config.yaml
hidden_size: 160
attn_scale: 0.125
init_std_o: 0.0109
max_seq_len: 1024
doc_mask: true
dataset: "wikipedia_en"
MLP neurons of a small language model. Each row is named by its layer, matrix (up: input weights; down: output weights) and neuron, and shows model dimensions 16-143. Each number is 200 + 20 x the weight over its row's rms, rounded and kept within 0 to 999.
After each neuron's rows, "fires after" lists the tokens most often just before its 100 highest values on Wikipedia text that the model never trained on. A number after a token or word is its count.

L3.up634,214,180,236,194,211,206,209,232,222,144,218,169,172,212,237,203,133,218,207,195,189,189,206,203,141,186,168,185,204,214,224,215,192,197,163,200,182,206,239,219,195,193,224,190,207,181,181,189,152,191,216,221,159,199,214,212,196,189,187,231,193,234,208,179,219,228,211,197,200,194,220,198,206,183,183,230,213,226,208,224,208,199,181,201,210,203,206,205,210,220,191,245,185,174,174,200,185,195,211,193,198,173,179,196,196,170,212,184,192,190,182,188,201,164,207,196,196,190,213,200,192,209,195,200,182,195,179,191
L3.down634,224,173,218,166,206,228,173,177,200,198,178,197,197,174,181,210,207,226,188,175,193,185,187,238,228,211,218,213,233,190,216,197,252,186,210,196,141,248,232,213,202,216,218,212,168,207,217,177,193,206,210,208,214,237,198,188,177,207,183,195,156,189,212,195,159,185,178,202,148,186,196,208,146,204,210,211,199,217,212,186,177,204,181,251,204,207,196,204,222,202,197,210,212,203,196,190,193,175,210,200,211,185,215,198,168,193,196,204,211,213,217,229,187,193,167,206,166,199,204,212,227,227,207,229,186,193,198,216
fires after: " m" 45, " d" 22, " P" 16, "on" 7

L4.up306,210,203,181,154,179,199,213,211,172,216,165,165,224,177,232,181,218,194,204,193,222,213,205,190,182,209,200,194,225,184,195,232,198,197,190,192,197,220,181,207,199,190,218,211,237,184,231,199,210,180,225,192,187,172,163,205,190,198,168,194,225,174,195,182,192,185,200,211,193,175,209,180,232,179,230,217,193,221,213,238,207,202,194,187,155,206,204,226,201,236,178,182,174,214,261,190,217,192,205,206,213,150,232,185,184,208,166,216,201,198,218,207,215,207,199,214,192,220,187,212,219,177,174,231,203,221,208,199
L4.down306,194,182,197,220,222,216,195,214,188,193,204,210,194,182,212,196,201,214,222,195,170,181,211,207,202,196,196,215,199,203,221,180,185,192,210,178,197,193,195,176,192,222,175,199,166,183,204,232,172,198,218,229,228,206,180,176,244,185,244,235,177,178,194,211,230,228,183,216,173,226,176,193,167,181,203,196,199,209,194,180,186,196,207,218,200,185,168,204,234,168,172,248,184,214,162,229,210,162,194,191,177,204,174,205,225,193,196,189,215,217,219,181,204,190,186,220,178,240,205,229,192,195,218,233,210,218,171,188
fires after: "{" 17, " M" 13, " S" 12, " s" 11, " H" 10, "M" 5

L3.up456,201,161,191,185,220,200,214,183,171,182,184,210,213,197,202,176,174,183,162,202,225,209,195,227,188,149,208,206,200,225,201,212,204,220,225,235,189,193,183,176,183,195,198,221,187,204,212,250,152,194,238,166,216,182,190,201,221,222,195,174,189,204,219,208,169,215,231,183,181,168,190,186,217,226,223,180,202,191,220,220,187,211,253,210,215,207,216,182,217,214,218,219,193,196,245,184,192,193,153,210,184,185,170,177,177,199,193,159,231,209,251,212,215,223,183,223,208,211,182,181,218,202,174,185,169,198,189,220
L3.down456,202,237,173,211,191,194,214,166,203,226,214,192,190,200,208,151,223,195,196,188,190,177,212,164,207,239,219,179,211,204,216,211,184,206,174,189,220,200,218,239,230,184,209,176,215,199,162,161,196,188,176,214,187,219,229,203,185,200,209,212,205,195,148,190,227,202,165,211,210,227,214,214,190,170,179,187,219,223,183,204,208,210,183,216,207,209,192,194,189,196,203,204,189,203,151,211,209,211,163,204,224,234,226,250,248,198,208,188,174,184,193,197,211,190,215,183,151,209,183,211,165,175,212,204,224,236,197,174
fires after: " A" 27, " the" 18, " a" 8, " h" 6, " th" 4

L7.up211,186,180,198,246,197,179,211,215,216,235,150,194,190,191,206,240,185,200,185,199,182,214,196,223,233,204,178,204,235,185,191,188,198,224,214,199,199,213,197,203,229,201,219,221,203,218,159,177,202,188,210,208,223,207,188,202,209,191,200,239,212,203,188,167,214,197,235,166,192,186,225,186,200,183,159,188,214,192,192,189,199,197,204,216,177,226,211,166,204,168,191,144,205,218,204,162,196,226,239,221,212,226,190,203,222,191,232,215,164,194,210,188,190,207,183,192,189,215,210,203,174,213,227,206,170,201,175,222
L7.down211,219,179,219,212,202,199,195,181,184,201,217,226,176,233,249,237,186,204,236,221,195,191,200,175,210,194,223,193,203,198,205,181,192,190,153,186,193,183,210,224,183,210,167,204,218,166,217,220,183,195,206,220,172,210,200,178,212,210,203,170,200,171,225,208,228,200,186,223,192,197,219,198,233,201,184,254,229,178,203,217,224,195,161,205,231,166,188,194,239,165,204,221,189,190,188,212,213,197,216,187,206,185,214,213,182,246,162,164,181,219,197,180,186,208,214,219,226,197,198,181,181,198,237,173,218,196,169,208
fires after: " " 31, "ri" 7, " re" 7, " ro" 6, " d" 6

L3.up530,204,203,247,198,227,219,220,235,209,138,212,186,177,178,213,213,213,203,221,228,229,214,165,175,191,228,197,195,228,203,198,195,189,188,206,177,190,192,187,186,203,175,184,210,217,190,192,182,213,187,186,229,175,219,233,205,211,178,205,206,186,236,201,227,190,196,185,197,188,175,206,218,184,196,201,226,180,189,188,205,221,193,208,209,206,175,173,219,203,201,180,210,188,201,192,216,208,165,223,197,193,218,161,211,203,180,172,206,207,246,208,189,179,199,220,202,208,206,188,228,205,202,142,192,224,188,195,168
L3.down530,208,183,182,205,207,162,223,202,173,223,220,194,162,219,231,188,227,186,211,192,200,177,189,238,192,195,210,239,198,200,186,176,227,250,200,186,210,183,240,216,207,187,224,197,159,203,179,211,219,172,212,197,212,202,172,227,209,198,215,151,174,182,206,160,181,204,215,222,164,189,191,206,206,198,196,189,196,215,193,195,180,218,189,237,204,200,217,200,177,187,198,218,205,184,221,169,185,181,214,158,232,215,204,213,170,182,194,224,189,199,175,189,206,188,219,231,186,172,192,213,195,176,173,235,238,196,224,230
fires after: " D" 44, " d" 14, "r" 5, " P" 4

L3.up19,223,206,227,174,212,216,216,228,205,198,199,172,194,196,230,190,205,223,177,170,176,170,242,178,175,187,166,222,184,198,172,219,130,239,220,195,204,207,172,178,207,209,174,203,213,198,213,208,213,184,206,200,186,215,179,223,189,181,183,218,227,227,186,208,206,205,190,210,213,220,198,178,191,217,203,213,205,202,198,207,172,190,196,187,199,204,176,194,198,205,230,180,233,183,187,159,211,160,215,211,225,235,223,191,181,223,174,178,200,196,254,196,183,157,210,199,225,214,177,176,198,201,216,212,141,219,185,217
L3.down19,203,205,186,199,218,243,222,216,209,191,186,229,243,173,183,187,186,196,184,227,206,221,174,149,216,194,222,219,192,165,254,194,218,190,202,233,197,208,190,218,193,224,246,181,198,174,215,206,210,210,226,210,216,185,204,188,229,221,185,184,217,197,203,186,197,202,187,176,182,195,187,174,207,213,173,201,236,203,196,178,211,196,210,205,188,194,175,201,189,229,194,168,205,203,192,205,190,195,217,184,188,182,180,208,167,195,208,185,210,199,187,232,198,209,189,181,210,211,217,179,224,221,207,208,241,192,195,163
fires after: " H" 13, " D" 9, " ch" 9, " Th" 9, "h" 7, " d" 5

L7.up100,202,219,190,204,202,221,203,188,197,173,221,185,192,207,230,217,201,185,176,176,179,196,179,231,207,180,185,196,218,200,188,216,194,227,204,160,189,216,210,195,192,217,230,223,212,173,195,212,187,189,157,193,177,183,156,179,226,230,223,203,232,201,201,200,190,203,197,208,175,181,189,226,246,221,193,207,216,225,212,185,205,199,168,175,191,169,183,184,197,198,185,176,191,199,229,182,220,211,187,181,166,213,184,218,197,179,182,184,247,210,220,194,252,192,178,225,214,220,191,188,172,195,233,177,208,216,215,229
L7.down100,175,203,214,208,216,203,199,183,187,236,197,183,185,179,172,161,226,209,192,175,204,212,197,192,214,215,190,186,193,187,192,204,167,194,174,199,219,180,216,182,223,218,198,205,195,217,253,233,223,188,205,196,242,223,180,198,165,176,231,169,210,174,187,217,226,243,194,206,208,213,224,186,173,177,173,213,174,181,183,210,217,218,217,208,195,188,229,213,193,198,187,226,192,210,187,190,169,163,214,214,210,154,194,192,224,236,227,194,182,197,190,221,163,222,210,205,230,191,195,190,184,194,150,208,181,193,206,196
fires after: " K" 17, " c" 16, "k" 13, " C" 12, "b" 6, "h" 5

L3.up443,199,169,200,166,218,204,229,215,235,159,194,175,155,229,220,188,215,166,229,174,183,192,201,210,231,181,220,175,189,204,166,205,196,215,185,188,200,205,220,236,164,204,228,190,189,187,188,159,208,159,215,200,190,198,178,233,208,216,180,197,212,187,228,218,202,201,202,217,194,195,187,165,200,211,198,217,200,194,214,187,200,231,218,237,218,211,185,209,217,181,224,224,188,158,232,254,194,208,172,196,203,192,207,152,181,231,186,198,211,175,182,174,194,175,219,194,231,208,218,211,208,179,192,201,189,195,215,186
L3.down443,211,199,209,236,209,196,192,197,165,213,210,212,208,207,201,208,183,207,202,190,178,178,186,192,163,195,189,215,203,180,232,194,215,184,202,223,218,182,228,205,176,186,220,215,194,192,219,205,214,215,256,200,204,229,176,148,176,211,201,201,180,211,224,195,220,185,198,211,189,174,203,172,240,214,176,194,179,184,197,210,219,218,204,201,206,202,178,230,211,175,169,200,209,235,198,186,172,178,173,208,197,134,203,205,222,202,208,184,196,214,202,229,191,191,221,222,182,225,203,224,229,158,202,206,187,179,166,194
fires after: " B" 39, " b" 12, "b" 10, " P" 8, "ild" 6

L3.up436,212,234,212,200,208,216,178,203,206,172,209,160,232,164,218,199,218,192,200,183,184,175,216,185,204,184,211,192,196,219,202,194,158,193,194,208,187,208,222,170,210,209,218,215,229,209,211,211,196,163,181,186,176,185,173,228,176,225,199,180,238,211,230,204,221,197,171,176,220,199,187,197,210,239,197,213,208,205,221,179,240,193,211,174,162,211,202,157,183,177,230,198,241,192,201,171,209,186,185,168,209,175,211,226,195,203,215,213,195,197,252,186,219,195,245,188,209,199,201,218,205,204,192,158,172,199,179,165
L3.down436,227,197,208,155,202,209,192,204,155,201,234,223,224,207,255,188,218,177,213,189,212,198,214,180,207,221,202,201,204,236,231,247,171,192,185,209,223,224,189,190,174,169,222,200,230,190,181,188,182,203,218,191,198,220,184,235,238,196,208,204,182,179,204,181,170,192,204,236,218,197,214,203,191,213,200,187,210,201,219,199,178,188,214,207,206,212,202,209,203,235,195,208,204,168,223,172,193,194,219,196,221,178,195,211,188,181,214,173,197,232,190,222,198,231,174,160,189,182,219,187,194,195,196,174,214,175,227,189
fires after: " C" 25, " P" 20, "re" 14, " G" 12, "h" 7

L4.up559,221,187,217,189,170,214,183,184,219,191,246,195,194,191,181,225,209,217,205,213,185,209,226,246,215,204,198,207,208,192,223,175,203,231,220,197,195,192,184,189,193,198,187,197,189,198,209,202,184,181,174,196,229,206,208,182,179,204,197,239,218,214,217,197,199,207,226,195,215,209,211,172,197,189,194,152,212,204,189,217,197,182,218,165,203,161,221,196,198,209,217,207,169,188,178,198,248,177,187,237,223,231,195,207,182,213,237,204,220,175,196,195,178,184,154,205,213,213,206,219,170,188,226,181,225,224,166,206
L4.down559,210,184,193,192,205,212,176,218,187,198,212,191,156,221,185,215,208,203,188,199,218,192,219,196,214,196,210,177,188,220,197,224,204,170,200,209,176,234,200,168,225,209,200,217,169,246,196,191,194,206,222,193,185,200,225,213,208,182,197,168,207,177,207,209,204,224,160,179,187,166,189,226,211,193,229,196,196,231,198,213,205,201,208,249,203,207,195,189,203,180,195,186,213,211,202,185,186,200,188,199,204,140,220,195,211,176,200,204,149,216,229,173,208,210,224,222,158,169,181,191,177,201,185,229,213,202,189,199
fires after: " s" 18, "act" 11, " act" 11, "man" 9, " gen" 7, "os" 5

L3.up528,222,188,213,191,189,209,197,235,196,194,198,148,218,164,212,205,204,211,174,215,219,207,174,200,163,189,181,194,225,209,227,166,184,212,202,162,193,182,203,186,185,211,215,198,230,219,227,191,175,199,236,210,180,241,178,231,192,212,185,196,230,234,185,196,224,232,206,196,206,199,179,162,188,208,197,237,196,200,173,226,180,199,224,181,213,207,217,209,183,211,187,205,145,195,209,237,237,179,222,189,200,227,200,188,187,184,196,209,185,194,227,209,168,177,199,187,183,213,195,208,212,220,199,170,209,193,209,225
L3.down528,191,183,170,192,197,199,236,175,243,211,183,186,170,207,200,231,183,240,193,212,235,212,220,164,223,200,202,194,197,200,207,235,205,181,182,194,189,199,212,171,227,218,187,190,165,216,198,184,167,193,186,165,213,220,156,209,223,156,190,242,195,190,180,242,201,207,203,236,191,212,225,227,232,223,191,195,221,185,209,192,227,225,233,236,208,172,211,219,195,179,188,162,167,227,196,174,196,203,229,207,166,182,224,190,178,176,190,189,191,181,198,219,193,185,184,219,206,213,191,178,211,200,185,182,175,197,211,208
fires after: " m" 53, " s" 17, " v" 12, "ers" 8, "on" 4

L3.up503,194,175,194,190,175,228,227,232,208,202,218,177,214,193,193,199,229,193,188,211,226,225,189,241,169,243,164,185,178,176,214,183,219,214,214,188,225,178,203,220,168,177,228,229,207,217,224,213,183,232,195,208,204,174,179,223,198,186,204,207,207,221,187,219,210,204,222,193,183,214,229,196,177,211,192,208,177,205,181,240,203,204,217,168,214,181,180,220,201,225,193,179,197,199,178,199,222,195,201,223,188,234,175,180,192,227,223,175,244,168,219,207,190,215,203,218,198,210,200,182,174,178,187,174,179,192,187,192
L3.down503,210,210,166,196,202,229,211,213,189,179,209,175,181,162,203,200,165,153,204,201,187,235,201,174,187,213,211,179,200,181,189,214,204,186,221,187,186,228,162,166,206,224,174,193,186,194,206,187,215,157,215,203,204,196,222,153,153,147,198,229,189,238,240,214,186,203,169,200,201,208,187,193,204,203,217,186,200,210,195,212,216,193,195,257,197,183,193,219,214,221,198,194,189,205,204,233,202,187,203,199,188,199,212,240,189,223,214,200,174,192,225,171,180,194,204,209,204,193,186,209,262,216,187,227,205,198,186,206
fires after: " s" 46, " n" 30

L3.up254,203,184,218,230,154,176,191,208,211,210,164,184,232,157,222,218,230,193,211,198,203,175,196,187,182,200,224,195,206,171,191,201,174,201,212,178,192,171,210,239,187,200,209,201,232,173,219,173,208,177,214,210,181,226,205,199,191,169,226,189,210,220,184,167,195,177,201,231,208,193,175,191,188,185,219,196,223,188,158,214,224,206,215,217,178,190,193,189,219,190,225,175,220,198,208,208,190,188,240,184,186,224,223,207,187,176,223,224,161,215,186,197,202,185,224,181,171,234,248,177,219,193,198,199,179,196,222,182
L3.down254,219,208,211,223,222,222,212,206,163,205,228,201,171,227,194,215,190,192,203,226,194,201,197,201,199,194,175,181,226,199,210,181,195,244,203,196,208,208,232,151,235,182,222,170,135,195,204,221,217,218,187,162,198,193,188,184,172,214,186,201,196,214,197,238,194,181,155,212,186,202,232,203,201,198,196,181,191,193,218,213,174,205,183,205,217,183,205,224,191,228,195,205,191,228,205,207,185,215,173,238,192,193,216,194,213,208,204,225,229,159,245,217,192,178,182,213,207,191,170,190,193,198,211,218,201,210,159,182
fires after: " d" 23, " " 11, " D" 10, "°" 6

L3.up315,226,221,222,179,157,213,218,206,203,211,236,198,219,220,180,230,228,189,190,169,220,170,183,239,200,192,189,206,196,155,195,176,201,208,221,174,230,177,203,212,189,197,199,144,199,172,216,198,182,213,206,207,190,218,206,227,186,200,178,227,213,214,177,215,212,200,170,232,175,174,181,211,199,212,191,193,219,175,185,190,223,202,177,165,181,208,214,194,205,201,178,195,221,207,172,179,212,210,194,215,236,194,200,220,230,181,210,195,205,171,222,184,211,185,210,198,186,177,234,177,207,190,204,163,189,179,201,168
L3.down315,189,205,186,156,197,199,192,165,178,189,236,237,198,236,243,201,182,174,198,163,221,206,199,194,199,202,172,163,209,202,187,183,156,221,184,172,215,227,217,220,179,178,172,208,206,214,243,204,196,215,225,237,195,191,211,202,199,188,210,189,194,173,178,170,198,178,194,205,214,218,220,227,201,214,204,200,196,176,201,229,189,160,225,187,200,196,198,193,201,202,217,210,235,222,194,235,212,234,191,204,179,237,200,197,194,230,199,205,201,158,196,232,210,173,218,202,180,200,170,182,200,155,189,232,222,175,206,235
fires after: "==" 34, " l" 14, " ==" 11, "===" 8, "al" 8, "at" 6

L4.up128,191,199,205,205,188,205,232,185,190,191,192,169,211,164,179,226,200,221,209,186,184,190,204,221,173,168,197,166,221,173,157,188,165,192,186,194,182,167,191,175,203,172,197,197,238,204,184,161,225,195,216,181,193,222,207,206,178,193,194,214,206,199,195,198,198,191,223,214,229,199,204,197,190,231,171,206,178,207,197,188,194,224,228,208,233,214,212,190,219,190,232,235,190,171,201,183,221,202,150,222,178,184,221,144,195,192,198,178,218,183,222,189,227,196,250,212,211,181,209,187,193,221,209,212,235,204,227,219
L4.down128,194,196,159,176,203,192,179,209,214,228,196,206,233,204,194,189,193,197,181,225,201,179,211,195,246,210,185,201,210,229,211,185,189,211,225,195,214,201,228,223,210,236,168,178,190,201,202,188,198,181,181,186,216,153,213,201,202,214,235,242,194,164,206,198,235,159,171,209,200,196,185,193,172,186,229,214,198,210,182,169,214,177,196,255,220,205,192,206,170,229,183,219,179,219,199,217,180,228,244,191,173,244,190,208,181,195,188,206,205,210,192,171,197,197,227,152,184,188,201,169,189,204,215,238,174,204,235,161
fires after: " th" 31, " b" 27, " w" 5, "o" 5, " h" 4

L3.up121,226,210,229,239,174,229,234,210,195,208,215,179,209,188,192,238,184,195,217,200,212,216,214,239,199,181,173,178,183,218,197,172,208,226,175,194,201,207,206,193,211,224,220,205,182,191,209,186,223,213,194,201,186,186,196,183,184,187,215,179,203,186,158,198,172,220,210,171,196,192,179,222,170,217,176,249,195,149,159,222,223,231,173,202,236,187,204,187,161,217,178,202,171,178,194,202,171,185,185,199,209,174,229,178,194,230,239,161,183,191,204,188,216,214,188,185,191,200,222,170,201,195,212,167,197,179,217,228
L3.down121,161,184,207,182,223,200,174,186,208,189,171,249,178,221,204,182,179,227,191,176,201,175,198,185,198,210,215,223,215,180,195,215,201,162,201,204,214,205,193,214,224,202,184,221,232,224,171,177,183,199,211,187,209,168,164,221,206,185,200,196,206,215,208,202,207,181,177,221,179,192,202,163,207,179,236,159,233,257,223,180,206,200,215,167,211,212,184,225,237,159,204,212,200,203,208,212,209,173,220,197,205,205,211,197,240,179,180,204,194,236,201,188,188,196,211,206,187,205,185,224,215,202,188,236,197,230,203,155
fires after: " h" 24, " k" 13, " b" 9, " g" 5, "om" 5

L7.up313,180,195,203,227,232,203,244,197,188,209,208,175,163,191,206,185,224,209,165,182,184,204,220,172,210,218,215,191,150,189,206,164,199,215,178,248,217,195,203,231,195,175,201,170,222,215,228,180,195,187,201,226,169,204,179,213,214,234,182,175,173,229,191,202,198,204,181,209,174,187,206,183,181,233,190,201,215,228,215,172,192,200,226,182,177,228,178,193,190,199,210,207,177,207,193,167,189,206,185,237,208,187,212,192,232,197,174,206,217,182,226,217,167,191,227,192,230,178,209,181,201,188,189,207,228,184,215,212
L7.down313,197,201,217,193,199,220,163,211,184,186,200,214,207,216,200,195,186,225,228,200,202,236,168,200,208,181,180,168,233,188,230,237,155,178,200,178,169,193,207,191,229,218,186,202,199,172,188,200,210,247,206,205,242,176,226,202,207,202,210,198,224,206,205,173,236,194,187,174,216,217,194,203,202,164,225,204,190,197,208,192,186,193,191,172,202,196,242,220,200,234,187,203,213,165,220,218,205,195,187,186,218,214,181,184,194,216,219,192,153,245,205,214,219,180,195,229,199,250,185,201,182,200,222,191,175,212,193,197
fires after: "b" 21, "h" 10, " Sh" 10, "-" 9, " b" 5, "ab" 4

L3.up357,185,209,203,158,181,167,191,218,197,192,161,182,227,203,185,224,190,196,226,196,181,169,249,209,212,212,206,194,196,177,209,220,193,198,224,201,195,206,195,232,188,213,194,166,207,201,177,184,202,186,186,204,193,158,164,178,192,204,210,222,194,204,190,206,211,167,195,198,214,182,190,221,206,225,213,224,196,214,194,196,205,229,186,190,208,233,178,177,236,226,210,193,209,190,207,189,195,189,226,181,173,205,217,179,216,198,162,219,178,219,226,203,201,165,157,174,216,208,170,233,177,194,211,201,237,191,176,210
L3.down357,212,248,204,188,215,235,212,184,182,214,206,191,186,210,169,200,212,220,223,196,199,209,194,157,186,196,207,193,222,235,195,222,179,200,185,185,166,227,201,188,204,194,181,235,155,190,202,219,192,212,161,219,227,249,239,224,216,218,207,201,221,196,223,218,183,213,223,209,167,166,223,178,164,224,193,208,211,187,189,207,199,167,199,216,221,198,205,214,169,180,196,234,190,167,208,172,174,226,180,209,207,178,195,198,228,195,222,191,200,154,197,211,218,208,225,196,195,205,182,168,231,193,182,204,194,215,245,198
fires after: " Ch" 20, " M" 15, " D" 10, " H" 8, " G" 6

L4.up316,201,213,181,222,200,209,216,219,172,240,147,175,204,172,187,206,187,230,192,199,213,225,150,201,182,211,205,191,219,227,222,184,187,190,201,222,232,196,178,263,201,187,189,224,194,226,242,187,195,183,220,193,198,169,195,192,210,194,205,166,203,212,185,180,197,203,196,213,212,187,241,198,199,207,194,201,193,200,222,168,195,202,192,170,205,198,221,171,194,204,235,217,200,190,255,177,222,186,162,204,212,206,216,200,182,176,185,180,191,192,192,192,211,214,205,198,198,191,217,181,163,234,206,228,161,220,195,240
L4.down316,180,180,169,203,239,206,198,165,198,188,224,207,206,183,187,197,216,172,160,191,181,192,200,204,203,207,239,193,193,242,187,186,216,181,195,181,188,201,237,174,196,248,199,195,166,172,172,198,175,187,211,199,177,217,202,195,175,182,181,233,184,206,205,208,228,173,224,204,220,193,183,236,212,168,194,223,240,206,229,202,182,214,193,191,214,211,184,192,211,198,182,216,211,232,196,229,198,227,225,183,198,211,212,182,227,214,180,204,235,167,192,240,187,220,192,204,192,199,213,191,202,195,194,204,202,229,170,209
fires after: " s" 15, " the" 13, " h" 7, "an" 5, " sh" 5, "ers" 5

L3.up611,160,248,201,167,161,188,187,210,208,194,184,182,203,210,228,209,205,223,203,149,213,208,203,205,191,174,187,180,189,241,214,188,185,231,216,227,171,193,208,233,185,222,228,208,246,195,230,198,168,197,220,198,197,200,206,200,179,218,182,206,204,185,207,212,204,227,198,204,188,191,196,187,202,223,208,191,191,221,152,173,192,197,223,159,210,206,160,198,180,180,168,178,176,190,204,189,212,191,194,180,199,206,184,187,206,190,173,183,211,171,183,210,197,226,205,193,201,242,236,232,222,198,226,228,203,180,235,176
L3.down611,210,170,188,248,217,203,184,188,199,252,237,202,180,195,183,216,199,160,190,227,206,230,172,210,176,209,210,197,211,180,206,191,196,148,167,193,221,211,191,180,243,186,187,181,176,178,161,173,202,221,177,206,181,178,206,190,227,179,186,222,213,223,181,196,196,175,193,187,224,221,200,222,192,186,193,202,217,195,232,221,203,213,193,238,188,223,200,209,211,217,221,198,226,198,203,187,179,217,227,258,212,226,224,211,181,186,182,218,186,219,199,181,193,192,198,216,205,152,171,186,176,207,175,183,196,225,189,260
fires after: " st" 23, " l" 14, " St" 9, " L" 9, " B" 7, "eng" 6

L3.up45,179,217,203,219,184,229,239,218,184,180,197,175,217,196,201,204,186,211,224,218,219,192,178,174,218,218,199,195,202,167,212,188,225,195,198,193,181,166,214,198,194,180,207,223,170,170,161,174,232,232,195,237,200,186,183,221,171,201,203,214,188,211,189,203,197,213,187,197,228,196,238,205,196,214,162,219,209,185,197,212,201,182,209,171,199,190,192,175,192,210,204,189,162,143,206,189,175,175,212,221,230,197,192,220,228,192,184,193,155,204,205,210,190,179,213,190,202,185,206,206,217,173,206,204,165,166,180,203
L3.down45,182,219,205,218,174,235,215,189,155,221,220,218,208,192,208,217,170,222,181,197,173,218,187,182,200,149,230,207,204,196,189,215,181,191,235,189,204,179,185,224,184,205,207,179,213,226,190,206,196,196,217,238,148,215,175,171,178,198,202,241,217,206,204,194,198,208,168,198,209,192,218,193,194,224,173,213,210,190,194,182,195,191,174,201,178,196,192,182,187,222,190,182,188,169,222,211,175,171,190,192,201,190,200,226,210,216,220,208,194,198,222,190,175,178,211,208,207,217,246,226,175,197,180,182,224,201,183,209
fires after: " d" 36, " p" 7, " n" 7, " D" 7, "oc" 7, "ep" 5

L3.up459,205,230,202,158,178,208,217,214,223,243,180,199,203,184,179,204,212,222,177,189,221,193,181,227,201,208,267,201,219,196,213,188,173,178,192,234,209,207,213,214,187,164,186,228,210,210,203,204,195,236,186,177,175,186,216,228,184,158,193,182,193,176,199,203,225,205,223,220,192,209,238,177,234,203,218,219,197,189,240,204,211,185,188,187,192,183,208,201,197,197,166,211,201,190,206,185,248,211,178,170,204,193,190,204,211,185,241,190,203,203,188,199,177,194,164,195,206,216,200,191,188,207,199,206,208,253,189,185
L3.down459,231,187,209,215,179,161,208,192,171,198,201,194,212,205,202,228,174,194,219,197,180,215,215,228,208,162,199,220,226,187,175,209,190,197,230,195,213,177,190,213,187,220,214,211,200,221,198,171,203,164,219,205,223,195,201,185,186,209,220,209,175,209,218,224,209,238,185,163,176,157,191,180,203,200,206,197,216,234,178,223,173,175,202,176,184,175,201,193,249,216,180,203,194,214,240,169,189,180,204,191,194,207,260,192,204,202,175,218,204,229,211,205,193,219,170,216,204,177,191,181,175,224,189,186,201,171,177,176
fires after: " un" 16, " (" 10, " l" 9, " sh" 9, " ex" 8, " n" 7

L4.up253,185,239,212,209,176,232,229,195,206,239,197,190,191,218,217,205,197,221,184,158,179,209,203,220,193,213,170,226,228,183,216,167,185,209,205,213,193,205,232,201,174,176,196,190,216,196,215,245,187,229,216,187,175,221,203,176,187,169,161,202,181,195,213,225,242,206,219,217,174,193,227,208,210,210,203,199,197,172,229,173,201,185,232,162,187,204,202,190,179,250,189,226,216,205,212,195,208,162,157,199,209,180,189,187,188,190,188,216,204,190,189,191,237,208,177,201,179,193,245,206,183,194,201,228,178,186,189,181
L4.down253,185,188,193,191,234,213,192,187,170,169,239,176,195,197,195,150,211,178,197,199,190,197,170,223,233,202,188,225,226,193,199,186,202,197,216,225,154,187,213,198,202,192,186,211,174,212,183,188,236,182,199,240,206,209,190,198,175,188,222,186,184,192,212,192,191,195,199,192,210,235,180,213,186,208,180,203,221,225,171,211,211,199,194,214,228,206,202,191,204,166,180,197,196,226,190,199,201,206,191,208,217,243,222,218,177,236,199,191,205,148,205,233,167,217,200,212,229,231,202,186,217,188,220,169,215,172,185,214
fires after: " l" 30, " m" 20

L3.up413,213,216,191,215,184,222,201,231,204,175,195,203,197,182,181,211,202,225,211,183,186,208,213,214,189,208,207,202,197,191,195,196,184,200,224,164,188,210,216,198,166,157,217,167,224,214,150,196,195,243,192,187,158,206,223,191,161,196,204,208,204,157,189,188,199,213,196,187,209,197,231,220,188,215,204,180,212,192,213,202,211,174,202,186,181,207,218,182,188,197,204,168,214,239,195,194,188,147,162,195,216,192,181,224,182,237,183,164,201,182,167,206,186,202,158,219,184,179,251,205,228,203,197,233,207,232,181,186
L3.down413,220,188,218,199,189,201,152,195,190,226,181,183,181,187,210,176,156,206,194,222,193,158,216,188,226,185,145,207,166,184,215,181,206,223,177,199,215,227,216,187,202,212,185,227,223,198,217,224,226,215,185,227,199,170,216,185,190,235,197,201,216,189,206,207,185,189,230,158,163,220,186,244,203,170,202,193,189,234,189,191,191,195,190,181,196,164,195,171,197,213,182,219,208,163,174,184,212,195,189,188,229,234,192,214,226,203,179,201,218,192,202,193,183,234,195,201,203,209,206,222,194,225,207,195,234,225,180,203
fires after: " m" 24, " in" 16, " se" 11, " to" 8, " l" 6, " f" 4

L7.up152,228,214,190,201,186,188,205,222,206,199,198,197,191,213,151,185,209,179,187,188,195,177,187,212,160,205,184,182,172,206,184,183,187,222,201,210,244,185,201,177,196,215,222,226,210,203,179,224,201,172,194,203,216,227,173,194,211,215,169,211,240,232,209,246,199,233,202,200,223,212,206,205,223,183,200,205,171,183,222,213,231,196,238,218,169,182,215,233,194,189,221,192,219,188,216,164,190,195,180,230,203,253,204,199,192,183,194,198,192,182,186,220,218,200,199,170,213,173,221,199,189,172,165,188,185,197,169,209
L7.down152,204,208,210,192,174,181,181,211,190,184,206,209,197,219,235,223,166,215,190,208,195,242,221,214,185,205,183,198,239,204,185,201,220,199,219,183,182,185,189,207,184,211,158,212,200,214,216,223,198,234,218,174,179,233,197,214,223,210,206,149,195,185,217,220,161,171,209,179,205,206,199,186,188,191,182,184,224,176,173,191,202,172,186,175,213,164,227,164,231,198,200,235,221,214,181,189,210,181,223,197,197,207,249,201,219,213,210,192,200,209,197,209,175,183,170,209,222,218,163,173,199,232,218,219,189,191,209,194
fires after: "qu" 33, "ass" 8, "as" 7, "ver" 5, "al" 4, " St" 4